config.toml
attn_scale = 0.177
learning_rate = 0.0025
warmup_steps = 263
schedule = "cos"
final_lr_fraction = 0.1
doc_mask = false
train_tokens = 80750000
max_steps = 4929
MLP neurons of a small language model. Each row is named by its layer, matrix (up: input weights) and neuron, and shows model dimensions 48-143. Each number is 500 + 40 x the weight over its row's rms, rounded and kept within 0 to 999. Numbers have three digits each.
After each neuron's rows, "fires on" lists the tokens most often at its 100 highest values on Wikipedia text that the model never trained on.

L5.up542:489495506512519528458484541538562492468508536452518425446571511473585494468505552559475524491507419502479460470528483543478437533542443476511461550492525457431495486510452498513611560502531526509507450476487478493466519462540508505501448480559526486594556496413585464441563486504498484513
fires on: " m", " ", " r", " or", " cons"

L5.up533:513467478508541492445454576536475477495553481478606534427524455455459573506528471510448477486500537532451452479566474542443459503516487534511500503432507504475524545440531525494496572506474522492493529443490555526454546464491457456503557527502513480515530541469501514542517544426462547443
fires on: " o", " N", " ", " ne", " S"

L5.up133:479502541516500526500585529569419521512492449478568458407510577508579520552474482413512511440549416559470491450519474528472486495567542534494508479466529440482571518409491576497594523524457483501456507471528546485525556483497514550482494486483505497509522482532543473490412496551440564519
fires on: "th", "h", "mer", "st", "ch", " Ph"

L4.up439:484469589505519528483496586539576559508540442503574467460562508502432530530539511497526492492432450465454458486572507511474502583506485406535484482467459521489471534504425502526519557487553421435561444510467503550459550429526469533473531475531508525535503540550535483494414543521468448511
fires on: " mov", " fl", " bel", " rel", "fl", " contin"

L4.up147:528508516509482559518444526524486528498501491425542408447560457515523556562514514504482489460558495506499525502442483497541489465484525522495448493576513485510533471537444549522628530558456503499487467513512525546512533491500534530534435496482513450469494510518485513499451520437500610494
fires on: " P", " un", "est"

L5.up199:482446539502514492522552513517491488444555525464568468497479490572521485547545429475523478449437455540490442430469479510477417501542546414528500494507549478527507528491455577516516514617479461568503505462498491438501500437510505446498477505456559550526497460486494522454498566396452557466
fires on: "er", ";", "h", "al"

L5.up527:427584495529462516493492548506549499489477468487540512438559460523535472523495473434530476538450485477532448515490454524511509501491479493503498518465540490468487487430409620458522523477500444471498483434505509545489588436528477472450424455429516446509486551570513511509406551487546510445
fires on: " comp", "pp", " imp", " exp", " comm", "mp"

L5.up131:422537543501529531500515515495464468427470524469535515464461508533540593529553441472526512492498455500491501468570430500520496564464526446556444520561517473486476564532498575474522473523488503561477540524526499571521459502459568463483457545517613508497521506461536506411449524438483491506
fires on: ":", "c", " C", "\n"

L5.up391:520508485521506618470567540567477475489433510437500471452540535505515494508542511479413523560540446469503503464541481410447496512512467536595457524529526461464526475533505514514489503514471519484525508467487574585509466496468562444541506463473573574541519526456478496491510533464508486541
fires on: "-", "ard", "/", "p", ":", "et"

L4.up71:492529522496513542482511499575535450361453490433539463453516497526513502521506515492548490514583487466551506446472473506410549502527469456572535460518506449500529493476529519444545541560464500435506495507466513515464532494469517517563429485493494592497576468504494527495470531535410511553
fires on: " |", " Ar", "-"

L4.up87:441476553544418511525465514485581537483400532487456513474452526463513550505471374474505434510452503456502458451563489545512454492510545496478547490483567520498578566408416492525477465538538499537524500464472477498504506513454531508525505485517587545556538534483532425540492520497518529443
fires on: "a", "3", "2"

L5.up439:510560410499497521482575514465530508483453497501547553482528543513444495500498426476489504499493475464511484433483481509486535511460588483607479482505481471495465526500424463481504569572497395533435484458513526495482585497559493489446511506496466505465459528478520482462470477444508467411
fires on: "ust", " so", " time", " years", "oup"

L4.up53:516482470531462528476471566463501551485479474485507524485568492503495468492488526541530494566555523482458476508564419562515477519495510448559536450541483445497538447480472488500499511506473464457516370503485493600459565490500532438523502517547523483487567555496493541489465563496452410462
fires on: "if", " 4", "5", " No.", "it", "."

L4.up14:558542467527436504481437566558534574472535512449516433439600464574551518499557431499524443582484509493432527519503474504457507556500474540564498514488548534515563436499490526473556486507466536506502441475506531515502521531564523506451465492508522494485529562440491542477506578507426544570
fires on: " un", " Un", " vers"

L4.up370:507488561590518554489466508503530512508500442511481541506491510544484528536535547564465495517537514397467505459571433504431447501530538491476452586491503523432479480442459498528578460512458507459415418475526520639502572443527547457508486479504511487474493582485493444474483493492517496475
fires on: " j", " J", "j", "J"

L5.up249:503489504578457472472508471476513480456564450433514403525553481520575496477475483490437516514459485469551484529462490541420448501473549503495521528490572507493482525550493533519485554552500448416486479507412563516434498527531451407455524473528494518565533499457488466445509521537441496509
fires on: "or", "el", "ar", "es", "ul"

L4.up487:452547510519506560429466449514483462434485521483532491377511513543540488480575485462540468535540463387525550453574490533515443525493489491539511517526496510456435463485442551550549590519575474478517495476472531517471531509488488439548429394477514472487561497525575502536481536485507538536
fires on: " (", " are", " is"

L4.up190:517511512560537513478452496512478459492509554539481476473436480530518516553576507521524493512560486472511466440507466430500478491446496501519538472454467493453420517509506521510560515475487495449506491459531505534400596479543498484493457481496494481481584524494591464524496508513534499512
fires on: " \"", "S", "T", "C", "M", "P"

L5.up115:482529536483490523534409478563484543459541486489513473491507512501510499514601471519533497489512401478453510461521459508370493540470449487524514527483568459491594457535464580473571509526458523491471497469475508505461500482520551489524464494458491532527506487552557544416491545492511488514
fires on: " C", " c", " Ch", " |", "ert", " Ind"

L4.up519:470550543553486482441479475502456473418464505401534543489488529547440515527576479476509518526481492497530606504530482489547497554546495457556490536506488431498472529481454552454525507523503427491448562530478483520431490536510563489488485460509521575531488534450533565481453491531463443510
fires on: "c"

L5.up139:492539506513383452476524468510503491491567519501522537496513565439483555534483386431489446569526491486560438554479489420492526579516437513550492459469478502439478476510512498472508488536582492462498561499470561523422480494554550573515557539488491528486542530497489575485501536557510516493
fires on: "b", "m", "iter", "g", "iv", "l"

L4.up170:446563470503496520437570499488482471444577494466570528478504560526542520530569413509522509501412530505520484454443498527444471560536499528495524461520492416554544531516513577422495570517496526433437565478455508512481455504478533468565446460507560506573495449421478487429481490472510477484
fires on: "ers", "\""

L4.up230:554473505476474530515456612498530518332471531490511562461491547538485502521472435509536553577508479419493432495492520540478484454527494464502481472568507467493496458502512508471527461516514500529493468466421447516486478558462546527579579465519490555429535456465447498471521494473503510492
fires on: " in", " with", ",", " when", " after", "ough"

L4.up304:509476582558501475482489492600508513514456481397508435425515574494431618478464477464502492524443520455538465489443500529497436504505473504600480575566572508530509496504485503539470510527505522511442489410536510571465538531546485427512490505448479462578501489477474481559508461452472497503
fires on: " st"

L4.up9:495535471550475539410513547530550479489578520507493542444532505482511499500432532519451521510514535487457482492569502521489446492478598458471487494501565519553382547480435483507515506499554439494543535489440500519519442505524536464472465445519532526531532545493555506498437572418417529538
fires on: " g", " h", " d", " s"

L5.up565:422511490563472533512557494466506609516474494511516524528538491495530571519495492526467392488494512517492502529554461498490502577585469521522546492473529556469425600515531503532514518533547514529488517477523508490495515455525544498532491459454504558464505574492481491526472585498563552523
fires on: " am", " Am", "\n", " str", " lead"

L4.up252:485514465451410477465514542547495525447507474448514561516483476459463580616481464459488490601499510563433405468499544465501464497469481521492536420508486467582573474509508534468487456475443533528432516462514594488504428486508516541509518508522489538465497502451499519453518494472476526509
fires on: " |", " in", " million"

L5.up124:507442515551493527498449517566555542484453458485510445515567524478442578498504460444472457551472484490423446524484455501578502518548555519502465476506468453491455485556407553493499554520552485498563489457506453503406484461486509476466433477462538599495533482522550459474443505567560437512
fires on: " comp", "p", "h", "ep", "==P", "P"

L5.up196:469563483575535613451548509465471493525511507499466454489497541539522508479637499504440425490466507511525538543590477502562500545510579466510494520489485524503450507537526574558492548516620510468498501469457507497492496435529550416556505421475472514499491537517497451504496454486496502523
fires on: "\n"

L5.up332:541445483518491553530494496537496481488498474500567525490509605497564496541537441492573457542522459470493414539584475458435464484557498532523460474450511448515506495448451520487570472536444435462406471440472552480487497388506500495488495483509529467465531517508467457431494550482485534478
fires on: "th", "st", "nd", "rd", "ond"

L4.up628:452456485511464593501492511550550545494496464443542411521539448500546517487450517528466499523498536485524504397552453444406507538529508498531489520523540464512539513477564549445555531524493416436491490444530438513445578505473587528564545538484490529490466501539530556490490496496515504485
fires on: " pl", " Pl", " Sp", " Col"

L4.up258:543441518501530498473530516565498573528515420488598493508466464466523521513483441520480340562498508524432467468570475496489515530548448445505559513495499431532471480426474465510590519493456497483489504491448615521477517502503507526496524495500486530524488471425488501454493562449417506470
fires on: " \"", " ", "."

L4.up574:517512526513450533461441500501562446477521557472496459457479506502537597491445472456452453497524500408501474482495514494487441511536552528502490517485506504460439546546541451455588531538586504505536516466492469499462452501515555525461535434554525534454515511409544453514540580519523524454
fires on: " s", " g", " S"

L5.up245:495509509548535519477490545652521554509508489445583537537483529516506520555534459418481521527535492496491524512522498525538425508526525520493483497450548521498505539565570542495534537509451475464521464455497574542511507502495494548478519420473458498516545502447514406493469547508461483495
fires on: "-", "d", "s"

L4.up405:548531483554536554479527465537476538496553533491565501482552462549475536523573514449477466478520463491446522499484464529439483548569498439496429487476516531526529510573477533530513490495497488533485424472507568531525441379461522480567528511447508490534465502537505489448493521438497515512
fires on: " sub", " dist", "\n", " ad"

L5.up104:521552471498524582540535520572502522514541535516490428467455517504533518521530506508441417516611416507568435452454482502470519488492454454514408501506504477539440568495520484559440571520517484444502487501465538537500457422537522467468530466521512531553530470492577473505499446487402547473
fires on: " of", " to", "-"

L5.up570:538548484483491515481520511520459519479522547531545468492506521513509570509585487444437508460548444463486521451598485521477505513525499528515481529513552522461484564517548517470529487497554476490494493474561556452497583514486518512465462468526505517430489502467520453481507509506521528490
fires on: "-", "en"

L4.up400:475486499525447455524508479496577520513517466468515441454521501500512551464509450509494437463434456486472512452493507578459480532494443527480505524514544517500524576523399490557447590480506525498438450476558501522496488532495589484489461466534516491570460492443588485441405500401514542418
fires on: "ia", " la", " O", " a", "ena", "ie"

L4.up634:531529509537457474536498528543509459511428473419522442513454508508522489507482478471564522548415488583511398491517492471508505552498453501474491412458487503548496504512481574463513524544495414525455498423539575473459543409568491475452496507506547484467494492500500460377518493504470526479
fires on: "est", "th", " comp", "st", " well", "nd"

L4.up132:534523518495512508469512581482458499469519478476502476513555481522470533518506535490452500495572469473489577445520465489549502537555430453556487512541460507439485462561480502490516543501536476431475522450491511542471532492466513523546493504452500524499531520526510483460433542410472451460
fires on: "p", " P", "-p", " p"

L5.up540:515506541504473530455480546505529533521482546464562542525544470580535485510540487516505467519522458465485405517539445491529489527506577438490456463455468498418432502507479493492524489470516526513484352454532538443391505582477497433480502469443573488420480523550528468474499548478454477509
fires on: "ro", "l", "rom", " Al", "L", " L"

L5.up166:557496522482510532503485567492549458491519561490488552422454524536550534534476554516518419536516368493465448471480510544549554544523476524509496471477523495455501484483465471418514537489520414443544502488505476493466484402502553514479490483531516505553532543510556516526496536504431496505
fires on: " |", " of", "ing", ",", " and"

L4.up337:481456564551528487413489461497572593499454518476480443454521458472445558557482464420463438507518459514441471478465519481473440524476523417452470509557512545502516542462466531506517502574448481455409453520434538497488504478528551549507447464557500524520489551495558487541518514501495501505
fires on: " of", "us", "a", "e"

L5.up441:479561466543490536397528492577467461495447458488515583435499498546501538475580483489536445554574415492430475491478527520505447459540530480567514538518499482465521486498464529513536512495520537502511458499503534485462574489436484469548480442485482537509552590512563544469498558514499494543
fires on: ",", "-", "),", "s,", "/", " \""

L4.up425:506613546529517571483442511497482562431518515461546537432541469514548549496515529427479505502544502461484534480477466456515509519522560452492420542574482477475431560514494549522587445600488530468477453497490529535526541520499565534531462500478499499470515523522501519491434541509471478513
fires on: "ac", "c", "ec"

L4.up475:516514473497509494535538463469485433507462448518543479534464558434528440520564459507502473526557474502486460468560490484475495512589486473531555551486529481419557590471525513553512518466513517515561489436516570522462445531495515443543494525432615500550494454528560474477494552491549519437
fires on: " –", " -", " His"

L4.up572:489599508505446540482509532514488576463484523480451516517528473464541529535564459499493514503504526515508553387475488478495481553480437523588493480497500442498478535498538485488510523507554475486503542460519533584507543463576551435484535455512527575557525446369548520419446579486464474438
fires on: ":", " deb", "ordin", "uthor"

L5.up433:457478555513547516483541508553504525443503421503505481455469555570449501584557483488543511594509483501445436533570506525504502533546501474511445469439492503523463526536474474448510522594468441425490471460464438540499482494494474536524443519476515568546539462483588470516497540477441516559
fires on: " D", "D", "d"

L4.up106:561462548521448491491514518485556577492424443499473533529466498542498519529478505514479500481455499516466451467526456428460532516561595508520455544493487493552484454512476423559585499533465485486434481473510530492522474421553571477467455528551570582548471532452500462423484433505561524505
fires on: " j", " h", " det", "J", " e"

L4.up165:474543492519423506489524503515477497491511488498530489500516503548551512532476487479448531466428481602519468469575457481591476484552544492542453482485512510546507460580479513575532499613498491534426537366491503488496445433553570445518519502534570499479481564539459485455538520517506504496
fires on: "\n", "est", "for", " south"

L4.up49:479460538556472479546553531505575483478448552468513488505498544514520463494541410479514478527484505492534436471562481561518402545506537413510562469499507535534463509494510525465448567518525387495471477494463502480474526506585568541476456440522451594567447526513488512519529485516483521510
fires on: "s", "er", "is", "al", "e"

L5.up215:499551569496488559472552540488526578477488505455565497484528546536523496565529501542531474498520538442486512457499492513482424519515526503548490468490481504452491450506529570479516525568549429357463479447451551537525503423537510503473463499484528588499567540521521493423498512470504425570
fires on: " p", " P"

L5.up127:445515481522556537449511503523494587502483527414528518431496476506436470498571524483456476503546474445396494435517478554495464560551523489551567567458559533529486495485462490541472561503522479509556468496529519523504465441521572511536480481468530533572478517550642470466478480427513507526
fires on: " sub", " ne", "ub", " (", ":"

L5.up187:504580542501539539442500503521585624476488478473527500494491479466525499474459504503497536505593497529475515454525479458455499527535469394536513522526534413497504529516470521512557520528541461508402427494496511537464491441540514554471440504522503484537469507475537474500503497442497427493
fires on: " tr", " conc", " Tr", ":", "ud", " to"

L4.up456:450450467550464472513528517560506497344517445508491440459462562529497551597560555498470492563538502509491487527527442575494474577529482551477500508517479462492461509477494584475471469519499477485491449503470481552524500482488485524492496538443506513461562462523508491519472491512426515463
fires on: " At", " Is", " Ang", " Reg", " Ass"

L5.up161:462463465518497522515545508545537508458470455466509550462513557559511499539538481435548464513491475433526503432546483449479502546571481561469511560458484399433491461484467553529562553479434451505441544517449532493491492469521487433533489533476544508569517528478522471432461501458404504524
fires on: " F", " Championship", " En", "ic", "ch"

L4.up318:515519491551523507451459493515502538466540513488495448383514463522555524467514551478471497526494479508463452515492527484560439538544583427511434532555511467557466494508452581493505518481484442546518458512548487521477551449491538469485478508502477489525509538469505518431510549509502503457
fires on: ",", " c", "s,", "e,", "es,", "er,"

L4.up244:541506503517472471461492504576560455432511488473534518544424457563443553514615538414384522550440492528480516502460501523480498554487517485510448555481526516516509449543539554469521529475532550538489507442518522480484540495541511481467481484491527509474479581508527527434517512492521492469
fires on: " well", " most", "se", " imp", " bec", " million"

L5.up498:487528505497543583471505509517551538510512472428554482439512481453560516480494408438449530549468504506499501508530481504505491472467477489505446483476514465547532538463456480517431563510505526521446525394470537502551428413558484417509521456484550562559536514484496443507483473435474467552
fires on: " d"

L5.up382:557569475515485546448474565432501479496487544472515502441508461454494493534523475453519470505511475498444459491454432430432522555537529498536489510523462563443468474528488495484520520563523507512461528477573486511403534493507488450506450484522490554515517502463534518491550523543488534580
fires on: "op", "ar", "p", "ac", "et"

L5.up106:534578541532487506505519541542571449447577537487514513491599420498467558486476482510555521524521457486515510480473498553464514514548538477549465495512491548482516470456507457446519530535536518517519501514497579525429589448540476452436486441522532522518545567458487496412484516483477509525
fires on: "ar", " w", "or", "icip", "ow", "ister"

L4.up243:485444469513518550489512483479506460473416497474503499456544541510522491519517427490499486511474531578493434462550502481509459544455534469496542486479496413471497550494482554529525524526488532448491539490555594493512578502559581515527435460491523508479517466488489522419436521446517556492
fires on: " =", " –", " (19", "\n", " (born", "\""

L5.up344:545573517499533528501524569508513515487526505526577533482480567511443503528558508510447488486532573514495504530579435518445495521591524441527484467500520467492421504524464497487528530602489479557485557476493482531463494425527542469414480489544525484462434446517570528447429510478433428529
fires on: "h", "v", "c", "g", " g", "p"

L4.up223:536443534482508460508489502494523506484528549481504477493461467500469493540548431420460513614425504485494457521520498489496456538568557444535445450443509488502492461558507500453489557529485520539473477426526515431470563467527538467418508508460514482485474517564522481539548552512498486487
fires on: "w", "t", " qu", " att", " cont", "O"

L5.up90:459535451481495543502422472498587486476566524549505492418446531459512511466556471430448436507518427431464446535471490550458500487498497493514454509451544506450547587479458469509517513486499470482447475489497512554468527514525480510476468487508506516549534547466466495475494489421528474498
fires on: " ", "x", " Gen", "-", "xt", "4"

L4.up496:486445565597482534505504502510512512502464462496484534498476535516485575546514554509464450474515474461409481507492462480450542506522560490458498599467525510501472528492490468508593493555514473447440404499475522530454508426470508496477488487536510523528469555482552476412530520453528506402
fires on: " J", " j", " La", " l"

L5.up634:476502525591565617497480485563503521522512426494529478448570511489503518453495488530521522514523511478503532452518491470521544533484552433515480548444584503490436476494488578515548523510469509425516537485461466525492568502439501502540509534513535493539482466494520450516426484461473452418
fires on: " rel", "el", " bel", " his", " Col", "rit"

L4.up134:440549508518423563497525477519521535499509538449493453500439490557599467522568511544525477524461429493506516505506465487457505552592494493514487481456443476472517544468541595523590512511486479489552500489453574524513436452550539488533467498480503521443619546458529482515495583519443574611
fires on: " reg", " Reg", " spec", " Or", " stand", " Un"

L4.up471:532469519545509553387506493516534556495517441500545566509484494572436517502524510496481436490468478499491452510503515484527408487528522509465394543529515493537472518450505511564583533451511488469527513458555471549424496480487558497512545463510586504484447553503595449472383543493491524476
fires on: " h", "h"

L4.up631:462465513545406448464561527532487568508494480480484519509518460518384550515509416446511481550460400484494488522553419519530425580544539500474511524451458548480521565521531484520480507520519470464492401490498486463486455456579510527528535497492520496513486540493612461511486562431465552493
fires on: "l", "ro"

L4.up43:511458488476487511440467555469547514416501528493517491487492557513443522562556457451493479587505518536494497459558496449512508533493555511508476498543500437565529471469558534518469461577469521373526415534479508555470454451542564473599478514534493513481459477481531553487519571491498512469
fires on: " Total", "ast", " million", " |", "%", ".4"

L4.up567:461509497550485489505579553559504499474527554534477551459581508470499542510523479494452500511462491479448516521500482483545503497581499491550503574506548491497478517517444495594463486522485449550468416512513488524493530515531498531470433520502540506498504529526564432488455609369458485479
fires on: " E"

L5.up579:497518588497471506467484532481519583462511484536474521538530530530544516544530551514484492534467494456549473419500482437527480529522489482475450538484477498454440465530486521528496508512495545491453460467561464545509558520511575447507429477480522591484528495491483433487433530520527508514
fires on: " p", " l", " j", " mod", " e", " con"

L4.up240:492498461539527559513513499535487488456563488488530475399536517579499600485451493508481493497522473510545550491614515478516484513486546490498497559515540437503453506481422525534583514510450482465463520511504499589551549494481509429485576509495532466571589562469493429496498498416498426492
fires on: " not", "ten", "e", "fer", " them"

L4.up220:475472533523530527530494512587538503476568424475494453478478504534486586563495486518484528517543428492438442517536508514450498511504475491466443522477578477561499582541430500476488586526499468491477504511476475512518456451497483482523503523449506562533525608497594438491504518481427452475
fires on: " D", " d"

L5.up518:423577510493375539521558522470452535450517536472492551406525538526563500462496494488490486515517443531513496421487521439530454505500509520549520488506530470447483456519514554550483594485548503482497480465440541527506475446524517473437559448564527576542516595456522515527502458492418524571
fires on: " and", ",", " or", "s", " –", " |"

L5.up387:507541533545545540432441449492462555466554408509530480476473455533505549486528366485475486532449461445505487449552521467478459467532512572545491550524505393397554465485469538515552553492489494501488498461504480524517530513485522509503466480503468505474572499385474425507509489514446433472
fires on: " not", " of", " by", ":", "ten"

L4.up334:524449502502538494510521424524464542488469496492568445435490543544448571533539461448570521495421476593486487448507480430536464485491459522500429493517483464540517553500511569502539522501542470556461517380506536535480446506492517522458515510447513523535486488402508526513487494438515465522
fires on: ":", "-", "S", " U", "s:"

L5.up290:543489588509470436437473511490489495466514580509502533457482475452447501487526504513569494476449447485409477442457489467441489521530539448478525469560471539448508562474497491564493508505595505512466551490455474531524566478597585509523421462457575617505470491461512515521444521479422428517
fires on: "en", "er", " |", ":", "ordin"

L5.up534:463492466557522498533478565500594549493519496416455497485472552540500526496521532427478482544549515537509494529548470510522550537534599448497432554450559510483480477482449502501433480549517451457500459471440562573523538413531476534557499478467489478512514488450590488530475508482514466443
fires on: "and", "ist", "B", "b", "ust", "umb"

L5.up69:486598533504574504436574544539501567471559528514509484498487515526514464491484468511557397502517517522492519471560457540472466505541521467488508503452494404493505509435443471508495493575506443521490430442453527511444523425494568457419456500559493515422527484527564436543556504517446467542
fires on: "ud", "–", " to", "–201", "at", "ys"

L4.up13:507503566497470525501439511552517530485439529491495462487548507475504488476537459475485493543433470405531458478527454462471436506565518408527587526522593545476531448465468469471578530504580492517518531454473500486473499520479498455520420487512484467467510463510534512518490475492465502541
fires on: " ch", " st", " Ph", " qu"

L4.up268:490511526517444512477491510507537512476430502471512454492578473537522529501549474420424492513512486529462458539484493515565536512495538487474514505431497491484527470570469569496523563510509507482536562452558526509400540437493540513498418495390547492486529452557508466533486567484516535479
fires on: " comp", " imp", " (P", "P"

L4.up428:484471457548563495414486492548480475527495537475522472473524523487455532480572489510470451498508465489529454501475506523495399504530564454482493478478526473485454497488457522574591476447537538533471478465460484481428520535507558451448544469518528439450493581446543465485481564424504471436
fires on: " bec", " s", " h", " e", " le", " al"

L5.up323:504473466531461522499509479535515564426497437478480515505514514536535521473471502509439484468438482484546468443538474460473472543471537569476506486507495478455520520439482573548529545504430438523388476477455485583522487526513602498436500509522496515461551488461507515520407498435421486495
fires on: "iz", "ens", "-", "1", "2", " Gen"

L4.up19:499459459504543503433520571540468525389516494483504548494463519575470457563605506512472431520524479459500507426562513513488417534509485495529486521490504487469408486525583535535478524515512559459508552489455550544485481493519541467566454459532513508537561462460514476509514502532421501579
fires on: " of", "al", "ing", "or", " and"

L4.up351:503517510612507502523512488588451430404536488523503506448487453458540491487506460521497505553473506547453551563465480512493441497482563524525493448523506548530509469463433500485535509548525536513482433468552573504520589521519450555476505484465566463520513562523471529463516522482479488471
fires on: "n", "est", "iss", "ann", "ort", "yn"

L5.up572:501466559522477499488557457647512523461533461510542442521531560494447557522495517511595496520566507516475505538601484484452445477586476506475531520480491451484543569481514480519519495533525419520468460443486532544507506503505517475466493535487499500457517518509520476476457554510517482465
fires on: "-", "g", " |", ":", "z", "–1"

L5.up260:503561454508494601491534507526507473513461524371535500489514519574521501485552501426444439500544511541520483451614459414458439462516538531501497511503480486510503539490498466561452568470472492536484481480496611502487454489499575440504469439575538477529516528492503535556488459486468476514
fires on: "–", "-", "is", "ra", "iz"

L5.up337:504460571557516506499486519440477424413479536414501492401521506488487542501485429514483506499455466473559469495458507474470531560517478491485469546527497497508516483402480474502536529450528537548534419472478558593508486515534554510528525467442528512517530530507483433453488495496517452512
fires on: "ist", "ail", "en", "w", "ew", "duc"

L4.up174:386572528508539523552446489469506551498469554465496472447501536553525524524529526420534492460599440576529512531575468490553530484551558488536458514493589472500461496526474562587542430511539475482470529517536501506540537446543535529517462503498526483475577472499527546480433518470539499540
fires on: "ater", "ch", " per", "c", " Par", " ex"

L5.up57:351527485542463447484542440469556479480463544414469453514528483467492516459505484485504495495510460414438522481468484527441454519490497484513587486553485485478528595492485438573480613534547516527423514444530476587524518492530539455477455492515490502519535530506465463520462496430446479541
fires on: " 2", " 1", " 3", " (1", " 22"

L5.up173:440570462530546536448457513501558478475514407370482504447571510534538505513460538525433443481518461464490514528478502460509521491561536496571482556547517407492447455526481525509466551505509485504485512438530460503529518458518591452488487517451515512502488577464569417495473466520508395443
fires on: " m", " n", " c", " w", " comp"

L4.up347:418530483608445474456528516566556438446494507459542448515477475508503513522555511448507440516478509514420504493485495552506507527497473442552477463543571489499476528498476562442485448542480468523519421404474523547460432525544494500502504497547492459477477559438497494514512536425520528458
fires on: "%", " well"

L5.up310:536548508513485477480517496485470509443540533408499488455540485470542472510556507484411465461478490530473477490482432461465444525524510452539497487572546476424496530478506483487492504544562463507459484486515536474522506514466598530486446511584477540529499468381498500432428542502487409485
fires on: "p", "ac", "c", "uc", "ic"

L5.up138:548485517504490499526536493509453483481531479463503501465494518518551458514512512446553490557575516518449470484506422510455413513533509503501531445445459423557497492499470582448557491613447467491444464504455509507467555499514489509472401511467530521494467530431477549492509531433389522494
fires on: "–", "f", "F", "C", "ic", " F"

L4.up63:511590525536497507460442536449604551480451526429506519460553514524497558550566508469556501475494463432545556514496467486602459519500559532468447562550525507460493490541431593541546555550564528470519481506534557518465479475510509429486444510453511505529531476516550583515429557480535503485
fires on: " p", " imp"